config = dict(
    num_key_value_heads=9,
    rope_theta=39100.0,
    attn_scale=0.125,
    init_std_down=0.0,
    batch_tokens=131072,
)
MLP neurons of a small language model. Each row is named by its layer, matrix (gate and up: input weights; down: output weights) and neuron, and shows model dimensions 176-367. Each number is 500 + 40 x the weight over its row's rms, rounded and kept within 0 to 999. Numbers have three digits each. A neuron's up and down rows have the sign that makes its largest values positive.
After each neuron's rows, "fires on" lists the tokens most often at its 100 highest values on Wikipedia text that the model never trained on.

L4.gate1233:560494390484549542491453472567455486490532546469565515467513458483481472473482488489544520493469502545514497524448516509484543444545520534554570527492550540514493515501509482482457492490453523439580496522424453514526559462557532496410446484500509567521519476483526482549566493507532445492543434513428456442504475486501538496474547554477498506476506504463519421578480535573501557438527454438486461515526425525473572484558429438519515475533557490479484517527428535430519473455505488545524552521486523451425448503542500485534441492460496540549462554529510449530541499456494472479
L4.up1233:500524515492485449508529555388519522450433474518452469534538514520463493483454488454528408573524462523504484481506481487460568494525510500509434476545552426570456492517516495516510500457507478516559544487461497485432513436541474447537553473509479497519504503513401531501479513510434495482508470489505516514485475483599451498442526474526582513455474489527482479481554508526498527524470492481482541467464552503476537539547504455535559452505481443561478471513507475541516469573495442512436507574456524513482503498477468523518411542497479423466485475522566531582426499541483480460
L4.down1233:519538545503545460536539503508494427448498445416462457513508522510519524350446399529529612528624543515468529514460522471448535524551537543478500475568566490527536511506553525561491500514557569511554483453523554433503494473500540454540482509561579467485494542580552474561469472508466461541525491505523602467445505478556540499451515535533485489588474475502516486523505481496539484562473517507538513477462489451540538465552517465504516438498531494508494495447471442545455508524473530532513485543376495480503496485523560541602470460444457446481461454485451493537427492526476527462
fires on: ". ", "| ", "es", "."

L4.gate364:450530532497539443454502493495493544422489474458519531413476580554493475478431489495506513503469453430469481539467449534490573497447496534497477508531518551512505481516475494461450455544510516479463526484455457537512514470507494498564545481527534517524515459541491555487465555524522478479480506537485465531507535560489546536452529579566524578493555400482509498483499516506465556499480450472527499470522498465555467584466556516485484512468510436494466495454512535489469480454507468467427542517462527526577538520492541469511572557457494514499459487493515532447450531472488451519
L4.up364:442470473486443508448471561506419494492485504535479541571459521529476592489487461536487471462444456499518520479509491515448514498503500401486513529442498503522530568471528534407535533518488469430505492524490475441499553464513466536452492431510546525513484473477537498480530445490488526543488530488517488483486562517529464483559550513580525491426497494485478488493436532574506500490516547471510542533543493490539448488454519490499526492439490468483474513512514461496503563511486538520526441494504491480543578449540518474513412521529483488485494584585534468541479524494524536430
L4.down364:477479515529537510432531511529511469514492514490494531472561559559504417574489534504491552569556401512483513497471474506539544542440498500429530468542512503484525461533552510460457504472518458542563464522541516438519508543530503465503467475458501470582509529473484471475442461466515463521505500439478460477489474491554464524517550416506477479506541472538530501545486485498483569477518501533520504453520511523536513476550477461542488488494448587530488503516433487557471493516523513465471506469530555466421437556545504560507483502537504526539493489562483576478508556571550511542
fires on: "as ", ". ", "into "

L4.gate453:480472456582500479579485562449379510476502513526506476550523513596488508541419576503599534511485437541530529480477517459527526536470479476482502556426465531451478465437551526419526477530530454515498565494536504520507459457513489511461458519532480498536573488463425527567435483583484575543438505503546513499526542477568474521514577450463505536503554586507522570518508523606481389479571497456545508430457481478468531470491519394467406416529536457529548480529531552468496443487479528524481442527470529527580511507464449571528470493530439498555604465482540483562440496477498433531
L4.up453:507479532563549481532444527547534513483526495436523502492559513473481413564494530559488557507487506487519509595482448540507531518492474479428496524534535561525482490485552466478521527420523478464508497483483519466533407522586508396500473472441524506481494515515540592543532440536475512471466514470511526436473435408464531439483465435524582562489539582518474545456483500485498472493436476505473462520525499574537500501463557436498574528534536488524512477559543455463481439566615427518449518535496515566410587521559468521458500478572463503499522504476461496547486450514489504496
L4.down453:497485516552475478478510561455502532441540497569514505523561471508465489410453517506551540436451530473452484561494504489540494438527465461502447527544531632469498495510448473586478385511544527435528558531526553503491508489529549442490497471444374436491488464452503482508435490501541458516545510505590475487553461453463523505456418493573418501417527463492495502485516516457488535500495538522485500524578485519551532431554481492483460496449438643510488474501451458472512483491521501504490480458495525490408498525504507576507529512450401527522466528497522485514500493465479537495
fires on: "'", "Team ", "- ", "ac", "rob", "and "

L4.gate1249:501521478465474468416493518544455504401543517524485396478379465523432541473496507524507506520512451503558450468499569459513569500486458452528432601513425458546426489484476479413430494474558540513457548485544516481534459435494510450529493508561477540529509501485523430533530455563410471570450502466514535520441609574565509501535555435518547456426459569511536541516469463441485532431500491494495513554455574451515486496433447454476512506459518458539487544458539480526462448479495494507540581521585561483502455576505491536507507522543488506487507590460496546443516495466583534557
L4.up1249:471492467566507503488506530516478508500507503508501522548551486426502447550529495488529513539518496494463534443483519591517538440482492435483484493425500505515486613505519483443497473481534513462508522483517524494460509556510542428464551509538497473466485520554523506532482496500452495530441502508543493463491506470537573506479485472432427469592517559489450645505510496512479515501471485566491500522467502508548560480413462505432579453483535483538471455445475461510486543447518416554524581473492530530543488468510498508520548587448494453405531497508434501473533530487541528489
L4.down1249:490456537480507425514486498448480455513494467432542528523536502512496500500411537520390458453437460467586465499499471500421450509516548518512449521491530499482522464530475527510507508583497505500525508522510536509476505453509535502567573534487533481531524575470483455454570502437486535508565496528534500565487523511523446467520374476492563467554499478534491439478499537497540465523496512484451486539491496572565472462469439470558509524472424501557525466481499528487463508453524540516490490545523475513419524526541470462564523495460588479551476531466436570519433495497414488520
fires on: "'", "and", "and ", "al", "od"

L4.gate162:476537566569426489578484517535555472485567490526525532488435497498466552494513481466488464497487515548459534522538439552580537523537513512510524555470502595528495525597512516545504620522530416559445553533564478563473535550587462509536484507488481453507487523609427507494510565524495490423459491564532476447521571495521479526444492473400506543533479526525543465471472487500478517556537452478525511548435551490444540474487449581479520489541430492506425520492416531487462560497500445520522548474513541523503510528475542562490578518467459510522485552524510475448465520497517536528
L4.up162:463537484541519506459473498427514537547447446542529480472525506507445506544506576549544452416475526521418508479517472594524498540514488493506497439504529494466486488483532568507477496484468490487525573428508495547529561454551509504577423492501494515453444532544477550488481495487443411478525475492548549450417535504500488564442505487535575580498504505508565565518477534496521543497509528497443527564506474513572470387459466497468554493431441527466491496475492494496464493531501510511507537526444540545530436568441497470473423438469523414522517539542478494437457505483499525497
L4.down162:510467477516546478525510469502445480536494496540520466503545456523509501523556465451551505556503505490518488504463513444479550462457514485531496521415485517475544451440472566459473546585410531513492586474544424446476600498548553501522499507590550532539589520524523473486562515494539552507425485557520475491475477517511495465491494635473478413429549485540610556415506533489525514456470546466543492489562406525527470562451434442503550524463467539472522521504494457531542489450466485518570462483423533474490477543492501513501461485474515467538510530535521459437491489512515534508
fires on: "| ", "ar", "-", ": ", "Real "

L4.gate1014:512484500473526511522464459518496481549518604563435522438491503514426486512514486465467604481495540497529566456494549499532502464451498494468462540545460509519492461487518451503523540502562448445436546426458486562513575562473507417455500503528608489557445467516461514491479474504460544469533371479582519475508565492504550499467497522522525475493485527480490563432480497429482552481459499517521463475479458552458503405573462521466564518485506482490508534512500549517499548501545462500497502447462446553518475550515463614479497451411557579514449489490531558525543518503437444488
L4.up1014:459500477470485502452498495490499515594485575443479551510469516551458516567471463547449530544522495490499513426531563546537494580557505513544470546511401471538414493526482595535480516422558408506493523464530500485437509507564467497450509534443544457487517553524499422462519483514526470545511477478542492430497512475549517509528497491530518505460520485511436486507439539523508525497506499524557463478518505491525463472514516410536480487539479571490529515489466443556507431511471499350505486514483454496474600502551527584424526534525576500465464494511497456484511507495463455497
L4.down1014:447484516432529481529514600474505459527500555494456517476472443513460520548454461511588503556424460484490589447515552509466585513490424431481530518491451488520537507468500506495437544492528462473479507437404412448487503487472592405521547519529489644515517495478530464513484505512486485481514512438602476409525554489509531501534498581568520507454570457468485497488487492480510461469447575534442476553534476542518525501555498486510470466437429517501456537513583492510537602461543486507507486466452459600509510475520502554540570479479513584511445499485451455478504545493505519547
fires on: "and ", "most ", ", ", "ally ", "ly ", "-"

L4.gate1121:543483442547519505563442481522523487458486565498534507480459456465469517489493515458487445526472506510473525559515471496500464495444481485520474555501506557519463490494579543427538549420556420592600475544484492472445520463519620521497515489500510505521518513489513561525534463497527491525483461556520555498507521512473447512574489521464547521483541563512410488496439490503507526500487503423523511468582508465503506481497471480475504468502498544517521508554512506440515465468581407536572517443469459547447456483442452508606502590518472398477574531509519535587571575398449459566
L4.up1121:440547495548462516503450497488483502521486523440478485475518534525475524449438501456468523525488572472499515520458453590517473411455456454509546506474454539490490495525392515464558471493477472475500490509453506551541480500433414477511501521516508469580556521504485537501516523509546493524522470490532521491498478514498499452485516520527560463539539526540502530477550577611472516555583496495419455469497540475520510501514509506466503432473463472561484435499512549430523402481465407516501498542493518444527467509528557500468485526566530482483523528499506472507515523516486525557
L4.down1121:483474513481500515468486499545410429500500554434524469558539514476490501467480466549494545494460494557484507539392505531497496474531556525502541528468570514451559547519518485539519497440494423487547506489540520480456535502479478467534504516459555504521559564497442478478476401491468492540424489459491553494529484474537495455512461496557493440521541522511509487513515582463530560493450519486504552450531516491528453443489569545475499527412477488465445601490571502514544399418476524559544493517475443496551539556436498498489480503546459564505473526576560453524480503508540477573
fires on: "while ", "While ", "after ", "-", "After ", "soccer "

L4.gate557:468528596546557518503501466452561561513467421553470522453499456519457560448471476530470549537557435454524469530525415410516463489505501500510540457550479509495544380455427465552524511491462527456420496533518421445529498433541474478453482513591529478497512530506538497536501493540489436548522561513527513418457476449510491460523531487527517540562526483470496452478452468487444473511517522488503475510486581583407469513491527488500556432570463557494559563446496567495510502487419526506487518526513539523544502530534471496505512481543548488477466496644571479555551482498536501463
L4.up557:468509578445509504526528517443481503480532460472566524559513510457571496530444498488579516539535548481451380552464485485472478501543494499548489485513556555566512530476466478469528477516554538504483464425568491424498465489504580525474525469445532537450527543444444506432482448447510509529486568517433530436368438465489520393504490436508505458560448464457488550558515551469515541493542490551473593459531603457430538497498500512521455482501466542485471464436490509521440533484515429499501552422473545595518511470500547448494568485515526552442498523482503532482596495473474537461
L4.down557:478552557488517539465517478474523456521448461533462487457485452465482529548540525562478547493490493511539460513510555468470497539464539584491482544497561467487521460581459504508565543526471486509482556619525465517463505482545518477505408515490497456562464513557428524504416501543514463490485541493466533461521516459597506464513513511524517508500499546522527483499411451514532466570557559495549493506536504517465444491456545534464529464510508516491495529421484503478461569490484504464503551537436543514510510488473505567495471483498545477459416469541544484548440386533462449520
fires on: ", ", "& "

L4.gate1138:465479460507544497547475483480439528432477431525581516474472508511507422461549466441494459535474536561512424537478438519518506549473513586499488553466510502472492439505442454491426472491488525438514512510524547446488491455562495487541525491512499506524561591465547479558467505546511473538490579493486544490465499550493486491514481504550547514525513439480549479413480500519515537517478526508487472502530521469423402504552523522520517473522549511573504557515551433554563487456460515517472566461456489501525480510554537486516509509495533527585443441577494451466492540489530520580
L4.up1138:494504540546473418506462575531487543471491425480591484500535507506529433491559457483479532496525441506520486530479528490505515556463484538468469476458524495489529496467457438529463515536427539528461500520496529491470483534595474502475516465527514533494567515449513502520468459498499515560492574571468494450484523514449508531527500524518543545483622435532540494529456490443477549504468471497536507524564568543509546532454584507532511510541545430562473413473511503522546531541558520562498452474485484543501517508506523539548523456508493519462439526545501452473572566475534534553
L4.down1138:555476599454517539601502570463493503495422502498565489502495523439463522487518496447513557420496517514524533566517540548559528536466479485474562558514462505462532489502587467474503450371486459471502523535468406502542519532416566528422544498486490476472426452519504490532563582518444539453454507458469548469488498577539489519489529452499508524477429507474485447557542569501430493518467470474388489544539532536472558516510528504502502457447449457531464514475467566492525466463496497465550451482538482525489462541496526471555466395538518540521421499533482527470471515466529488423
fires on: "el", ", ", "and", "um", "fav", "her"

L4.gate2026:537437483603373426535491548513501597468500437470479448549462521478501506491536501578501532564426536435519463485461535456573465479436449584527548463469529491520536505475491524504500468524542504518521484501489444482513514549450506490489473489489518534557509491487474475531533380442502518446420484529516486491614511456545457522499466465555560602531480471429489464440482413390565482486511443428483463561556519436504455562475495602546530479465471462447476500577584469509452518496542520388451540472500506482467469564566554439554514448519505511457465508523474472567508469475474521412
L4.up2026:499538545530427478446506480496515539548507498513523506535506552492484451495512513479509517484416427472409482423518504543512439510474502468549536527470567596450459545525480510425416453492517505489468516475532479447472508506550526508465472568505452520507549505449436528448480545520492493527411412482536534480490494460491429491514515573527485534505525548498540513585500431545452504428451468473508482469520528506516553499486498559528487462514542435534474526504519527503465537571440551447500504509579469502400529459521567483473471455421495511493583501519435452526473452464455439503
L4.down2026:508517520451515524541490563448488464556437515501543455453509502538483523515496513473442583518504481471506527510505545499554515549483490516525413479424554497487482477489518550471450420583537440558513488486542517461492512483488508457550516487518540477412451456463442590518554515500513461478489515461562499489496462493517478388463451548547532533520484523480472507480460502427523516494522542479541498456527497489480461521436453420574484435487419487565520506526534457460491502532486555481552518490504421528439527456523576464410470523581539478510517479502474493485483498496535499498
fires on: "of ", "re", "-", "0", "4"

L4.gate1232:450530476497542476557462444478429508467501468530574515511505513497445463523470462495547527508514479519549473549472487529439492533454521559495534532517471461492470503485503495532497527477467485538481497529516472560516514484454475524463552438540519547411558506470476507520563501441526491513474505496491442535496595532509537539584480504482469516517503452420409439527448568458490475554492510517441512485447607450462485489507528440484542446467506492468525459569471519485536484499460431534497569436509525501552509516601469443529514530551477566525558523559496482421497449492552538523
L4.up1232:498513545570549495505517537467498491453506440449546518536553501532482511445476434548514607501550468501540508524470412577472508472485502470540550489519514506481517426503529532435519467492463514446501486526539480488547457473572463487474525494476495491518522492447502483531531452485499510399493545540480437480441437431536554474541533479494420508525476498509469435462492495452487477519502464467534525526445565506523511516471487454535476506533511539543485449472545525475457492514469514509483494444464489436476463507476537484492547434490462443453513469470614639439457545572542489428
L4.down1232:555528550428498538435481495496511506491471506449520416457486471487473467443534458463503460431508502431492529470512527462494528489475509524454489477484498490522556455565500495513573520482484549447495502477541505480496545463511563477388587484481564490461514457480557469512454535491571486530532435490470473490499529483490487470393467454481521396513544482488458507571460497497487528473517489501447521518437463446549540449482455423586479539476561521457459523494524488516487497466486499519541498503447439531543503453465503416569496495527438554450513469470442455553505531572483544508
fires on: ", ", "and "

L4.gate740:498455509570517423448464477494499511497448496451496465513457504538483503473544501536461489568542435506508451534491426537481540508470559409565483423505503500467500511503467461592423478572470543540458519560507526428522512465544477508461506488487466552478529491494484514489511474530508517526522540519529492476443461497457538473466455559551466553505494489543524484478537542465472494462556527516523475481525531514514557489448537505526486580522568482557488504431475518476635463466526489407471570520472536547425546472446459478498513487461481532539525567424513407471568565489493433547
L4.up740:456531508442506513537486445540434531492572471443485517404492467512438505665471430516541495494496426520488524469525504543485518524564476458472484552560509555469507503510485534450541528471529443463456470485482520473497493540438511544393464448450559570479455494452600511545463538535507531484495466535493503516537555438503466507534500548607477406579557547447487423498498541569472486467543491460524555465557488479572437562461476543487545523518521491480413464495534527489477522520477511489463466461509563473543467456555526555500494507529453525505507527504427502501521445513528511451
L4.down740:527486500546485497559493554424446518585463547485402493518515419455489538562467522482492542453476494490525513475482500456537473557542483482504509579417460491543470477545529487446467467457540553528507515448502601532437487552535423558499534470467485499477520517508508567487455453568521421527473498511513536478577498486510479497512419418537476516497529547392484496481437507526590565514416489586431511466465554450485497537606477542508476544463486530513542447561541456465450497498465517565499583546524481563448445522469484494499452505559478471485507518530519516566479456466588577541
fires on: "0", "0 ", ". ", "-", "ock"

L4.gate200:465456451487510463493509522457469531531527450477466433511440482488478448549588497414520500549511578489508526474443436540419520506509477469454491490460585485532534583552471522552407495412539544492489543466484570549439547486472432499512522505519480503458447562500502531443543401506487516427520529620512487512457548511492535499511552463442506556494497463510521462434449535474526558519472523461494501461524553428545492392504530499481503524524487554503496505547453516508483523573476505562551476442480426513500538489538523513548440513497486550468578396428463446498581496498541508514
L4.up200:590500507496460577539535521509490510560485450452549432444488514505509523455484600557490421421484460541541528447461517429446475526501471428535516458515505467504566474531515479456446556441421569491500516562497537501508504541505496478518517529490456522470449459535483516490498508429527422468466468495497524432517546524530539461439546512445475484557486436493557500449500559477488571486495479528519437549510493529536462473615471559527491482534492468458461528522540469449496500503488531447473501426507496448471496452511519512448537494522462572466538522522455486490423509509532502471
L4.down200:542520544468404546573500516494467449494509499490434453529479539560471480481565618494447553533452460554474574535512465505512497510544470506470476500512616510522501564483549526432508499559581465444497587426512583509551534521483536517525524533446491540496485488436445576453510514487477537509484546494537493528473505487458473500559484442485491554440570511471468513489518484546512440516486454532578526433509488486447493471465417461508569477486468514459520512569539499463490529489509418561535496522584492416592492510518519515527551481454554545462462476496553522470483544525472531535
fires on: "| ", ". ", "- ", "\n\n", "= "

L4.gate1163:451475469509478468429530547500504466568497462514445412487468488461472443520503539470523536488461436505536495501546443456461567480517527475480487529493488416506586482518531555451503527457560552511545445491512508475408483400482478606491435572499527493435524431465452490451543450559484519566505490510493431477562468453486488533486578518469510496491441484517531472517504505496504527514455472540554583467552473436543478433485469506467513508543482562481508532561504527522521432509482556475516512407511469415587425537520526529504453465434473542422566527451470520489488514435548520488
L4.up1163:449526472465481531512580555440438475532515510455470469496517493494485386535475557468443515510510462468530485490536481500492543463515516451484498494417564466589570458530523538466383476537512528487501392510512546497433501468510481599537544574500429504469567526436468428461597500555512492513475471462455443533516530512519531505506568518437519459480474465525600544452538545485510581460473437494473445532474502455505505498527460450469504496467470496458490467521511515469517405512426539492498497439470435455476449487533457602577562518488534480456472473543488494533495524489475487481
L4.down1163:468480524436458461516486510511538539434474514486507552479520543546542497568532484523459551476545491535502529504541525505516504504539465559452576519461544499546550551466504477374554570548529553523582540496504549510514525548461499537434509505480471441496561415490514541472473528547528533527421594440488529493534485537528480514514486587507490474377575501513505539493527390561520485519525461514524423464499460532545491514554459458488533595472497525530515459553480491514530503489517432514494470541669470449437459535486414539516498447480414590504524480460508503454460546591589517562
fires on: "| ", "\n", "- ", ": "

L4.gate1758:478481444473529486524487474522459465552501513519476520474576498489475519501553476518573540493437558521515542551493525513504512456487503431485498499442524498482484524520520561496560511495460452421550520563506501518510522453625548482493461531554511552564492482550462455494503411529492449480503450480454464515499507479464607467453479443497449546459468523481553501463447488475527513509457472468537478545589457480568543451452495460388469506462515506512513463454435481548538517544521481453487454582438502478529486570504456465461458501491555494426519513440538518460573523524590478563
L4.up1758:567513513529551462512524562559515503537441514494454529549570435507523520518446527463495472543499545541550579430568516530561492515497532493490511501518502484530492539542554517585503507502487447540471479459609566467478479532538506458503476502538444473456555493506540586560508503499489563480491522461553577552535536482516577425490521564437463465481427509534474463513512489536524475486468517541558510505564461420557501469504486560516498540514549496564409588498468513546551490441512463459454474482464517557454523546534493526523531456568461497498557479502552574485524491485477521496
L4.down1758:482398493484583445499475518455437501450479477462527465450464506456533544501491549521501539527526466468516509436560487490529490477530451519479555508505510533480523506546581519466453511480441492540526465559534519507549532493445526508532492539481557422507474487518483526423565485453551536532500494533572523484505552503530431394475473513553490487529523545486420496435501542496531489483432487487545520487399488456517546528490543479565503569496489428457454502525516535509485475534517530522484503497532502471476467540541506477501529504497490434535534461562491500440430598527438574557
fires on: "; ", "| ", ". ", "- "

L4.gate519:499484477480500574591497519494537498480519478493527521551467467425508509540482484489582538572602490575527511544559457428504477528447516449476473439448517449425470496537547514562463499527482479546575491519495562534520540517554484496458505562556516505484498477481529577490530504540531473514392523473495468533503462519442499554568441546511497513513503522534534506490464534510495466479525573512456495518510480486469451511503511490487502424531514401477449378528529506505501555528581544420614549540502473483570458474508491511551568440511555530506493493562529467495511471468502459495
L4.up519:530525516485549505460473472437555502407436566469509462495499506510537481444504512474504579550527495545438471512470468511461456493517452490529573442512545482529466491517464548477557525421486517413528492516527533529522487579550464511426568515428419484521524435487519431525499554503578420556450465497521511487508559416532569476492442543482540548475493515463450488475502552524591481479496493513525471513501476428467490415456507497466487513489524523565512485538464504510541500506484518549470529480500534579521524538468542501515549559409553537474496486495489515427570522560548537403
L4.down519:536506466385498551449535453475519499478419501474508548441491487496520482539517486549514468485495547490563460537475470545530521509511496483547463432506493400549483472517491560497494435437500490431568518462446518468492446442529540502469546516488540563452520482537447527557528456525534503447464502524500587463441532445513508489540438477569425478509465504515481445506410526502496509498462480469567446488535570537488430493516525439459475540486499507473467485437473499529514447495501475521501469561446467501442443477481525505525522513515537443548527525497550500492520498507424486463
fires on: ", ", "el"

L4.gate1311:452474518518521502514517449505470492568488478472489540411510504491462491473452522491484512539515498591514486504488459497535574464504534505531494490542498579546509475465462525489539527538554501482511496503475513522581473432450482599497480582532495443494503463551490426485511446487576482513498534561520537504548543396500514472442487480515486505490463544489419433505462507470438434488481493529548428521522493528509444431483492496536529430560551530522529516524564582459527440517502436483479520555443509474482481474484493447462441466454471451481454503501549541447393517501564455556
L4.up1311:496489448492446505481467495504523483577596420461430516566432531486383614437502486492524433499512474433492466546498544390495500468569474493439574486487452550488536498510542458554517546479503509479543507459503475488440394518546475538507474498527493496536462492522542489466530520469533526464515545504454538490492502427565484491562520456553504475510515507521425484461490492494477466404513562524452437600517494519449451542513439483538521530468437526477461482541559533468528521504428536544509488533474490521485587497489488521511441523461449492530490502494498546488431507563511507528
L4.down1311:512545433468496477486498588538468460481458481500580501447517465539492519543521453557438458514529479498562448460531432462499515489449506563519465505537428465567522565491546448432488481520463537531532482484447575536481485518496439511485454489488511512522490521500434491448447506487539496458512558461552502534512480497419498526439564587423479515505460500534467500510487529494441507550568508462510546542516475498512509549553492531536486496460446543530489474463491515482466494491546495432406463506563440467437510507515484510427478436488561548492453491500600544526505520471546509559
fires on: ", ", "of ", "| ", "in "

L4.gate1511:442565429484502491490517529548484551513539476488500468452454559484511528495504500466527532464514464469475530520476497535524577505478492556470471509475521448531477502501494473495462421515510447545498595533492573473529499478553528522470489444594516500484501405508469506442538512517502495495481469526518480519522507553445460497517504421578517516415482449544512524492540464502470557436435497540514497556525475481508451463398523516509521477466520500556474482629530478540440462495445511540491466484465478430550509456508468488565544487465460542518462559517548518452493568522526434454
L4.up1511:484498419413481502467451432505514478500499462561537501525539520541462577446570453480557560479596497502507535503450436452532494506496410438522474506554507500469494531463447483542404577512541525466472506487471561499466532553431487577476556470464551488528500488475483452521468571462402530541544523555516506478452505446480524468500532448542577517525571449494492507481491476552515492592497447500498563455563479480474505499520490434565511506492461556530486544522483541461506440502539489514461550376527465440562505466533451524480469436510435538513552457509459480555498467534454517495
L4.down1511:507473536430496553435511586541485492431510526484442500435409442516493454486485543538505474449569543448494568475495490476496596598504506471463591536500476514444469531498522469532537498570504505435545487440450523457500510450531475516513529558447478469514588475496492560519492512507561465547435469495541543492482457540439486530591524470486567551512505585508464519519502455485545499580506551521495483453580504505422519459572466544489511498515505438496545564484461488469479422471521549492446518485464502515446478505477544515504518481570494538507453565501435484523519484540528454456
fires on: ". ", ": ", "| ", "): ", "]"

L4.gate158:486474461498552480538571526453492538506486510494504485478498549447459510513476397476506540487488482390462484497476527486472535490508523576493504448497461590441457473473629543533495504494493507509492517559446507477431545471464581490486477504472512492516521509592561512579491463543533489538472453500495572551524513570534486520515473420526529544480568524480535563537504526521519506520497602484429465453562493520532422504510522523492554447511457510521431487516536490495478551518478419468539491505494485541573458359540490493550516554563520540464450519497531528532488510466511455497
L4.up158:486436527402490457517475539512504547518496534565497507531489477490488454422527491523508633520510607490505527503594421490486484503481480455446427487486529480582468447418565451565493455485453508490539480510485520520462566529445520465499522471417509496385427507497550571511531512478474481492498501459517431501487542535492457411538508441450491431474502502507500485522448503496496482540497445443431465543499555523470479464479493547515461576514494489479531506513529431491501508478528498557523511507493511505447468517528488494527538559527517445458558509469553444593497431451469477536
L4.down158:458528562495502438505519487526491460390478509449491513505499585489565492524459503492491509541488492468480497489496470462501498459531524539539485456546510549440524519534540468486462618414539506581471433419523546498462527487501453569471442503524516533530491460569477471476470526486524565483530555557494542464536498521425528476444443635580478531503600494527468500446440527478558498555519601419475477476460472471506552555532452568533455469509529559498535467474529478526503476517462468598445495515468524479524487557503484485568485532528472515528422527577467475494527529595502534513
fires on: "-", "to ", "for ", "en"

L4.gate2035:475526476537560529442484441419461441523530417537514529535452519544528460475534466518556428467522562497482553471497463506544496551512454488539496505563511518543549574470553442526490461481428519449525490523521530470448443468398478530577455512501501421478495522570485500495512477517507483527567511518548462481489485499454477534496548493571517550384433517559623482488459537545512504513448500487501509498481499448514470469519523456535558530458537467445429505467479389531543447472473556522530488506503507479567527504447483504495480563557567484520532517507607476508564526549519553464
L4.up2035:438574508489582612475472442401477441505493480517532534538511441562489523441531436541526495482484556535417502407458509500520506564490469520515478421539521545493511517458541499545476549512439511439539547578586536482478410488460480505516498513481504463482479549605456560528516580496451477535526476477497566481490524500469473485470573481575516509467450518536498568514518544493487516512520498521535520491448546443542477464512512427541533551471506475491473507488441452532505450476495488558526497477477479499509507496497403484484486509534520425531547503491597481514494514555502508510
L4.down2035:495535505429460518503403560429521491506535490470559522483550515427431512591487450532519508509522495517465596506453555473564541488477442517537542513485441521433494491413547475499518551639504436464544545558494508542565482468497450463525493484478483550464516525525448513584526545470457519422483525510458500553580516555534561543461495453547515482559489455509469545536510496504493480554495543497502472559438519517503518470466479509511557491437495576517458468533498480506455531542590479489583512477514484515454455438514429501525524531529493548487575478542549481484533525428495529515
fires on: "| ", ": ", "of ", "; ", "_{", "Rank "

L4.gate1300:448472497583572498484486489478546517481546474582503511431457555471435565480471451551473570554513532575473483528413560508515520581554448546539470486540462531468480492490527559557452552512480455527519485444493478502509556473440495433474476527483506493567494580552519524490546454452445542518530433530583533520487601544466498563497521503489538538449577461507462443447510435434469510487532502446535523439516480461475504434517491491534512507442505483383434461438553441546494493420400479538537521430540491580482444563535478525513512572537528479520579506521465568516562459552456476512
L4.up1300:433522500544448506529579442525498454473442441525454547573534514499574493530462463513439549553509538504427436478471457571525479446615439489572492491483532541479461522500583501496530451500509473529504478544494469566472520538507492555555455504492519500528493494499498533411489497499510502581479489538532497542465576463503476518512494518474433469495527455464459507495514467560546529468504427461447451508590465456537482476476490484499563518440496495471496476539516499517512477491449495529501511496530427457430500532534507471489529482558515436499488539519472507588522452515503460485
L4.down1300:482458520426440522550400526510423527435552447483514492531541488556509525415474482471475629516551500582496430520473499491533470526530480519529529524503468479522483505536545510466481479475486450498461485506481467530515462528540469427490507515514492537477475522490390463471510415483477519454508515538542459495506558501514456528448519453530503487536557372464529521501519455527468520500494492469503515507465469484481525516467492513533457557494522520529508517489462574541460499529538502577510526515502538590472502523520492534499508484549414482445479497541485582540476481519450521538
fires on: "-", "gen", "con"

L4.gate1031:507546519479530538540437556494461481488498551456491515481542454423456482544495567508558470408447484523575509492501506591484557482531508486491559509484550606550503615566542481501583520485477460427510501463489525524538438557525515487604554526572512511528519518525482477471634532453522554484523514480524428503583559486535519494568528482479506413494492568427537479439548595507464509521533483495513496534473540502527473368537463520462476502541528478536478464503506512547499482476498419503462495524506548457495554538484443541472475513435506437490514433466516539492493544515472497470
L4.up1031:549477459523488502565497511499515517565562511561422437557475510480504563515474529511500469483522445457492480528491447586521459470463502525440453534429500560458505520507557490528505490530475542501481478501490529481562465478478491499513431534528517497513408502613534474545490458465429498555527472548494518491501455454467452468453488492443497494584522499503482494489529611513509494459557440446469478509505473566477465491553521537538433463611543563521455511481538480504512441487512504482458523491496472480574579547463477465446609451472497521467536454470429494528539559497559545498
L4.down1031:580503446463507469434555495555487465507491444499497474573520400597501511493512546479431429514502483573521499527563465564473498513496492577521498535468569523499518510512490501567490539523540522457552505531523423471511490513439537510511561489503546468481533471520477457583433563420450514440491524562438447463495517465568575503495495511484541527461518516535535548486499594481545571421490504468491510565594526439445502566516490488498495475521448529498508502549500442497464457381494545474504510467466532446506551520487500518445525508421573536495554476491552525494469461501477453467
fires on: "\n", "a", "as", "com", "ab"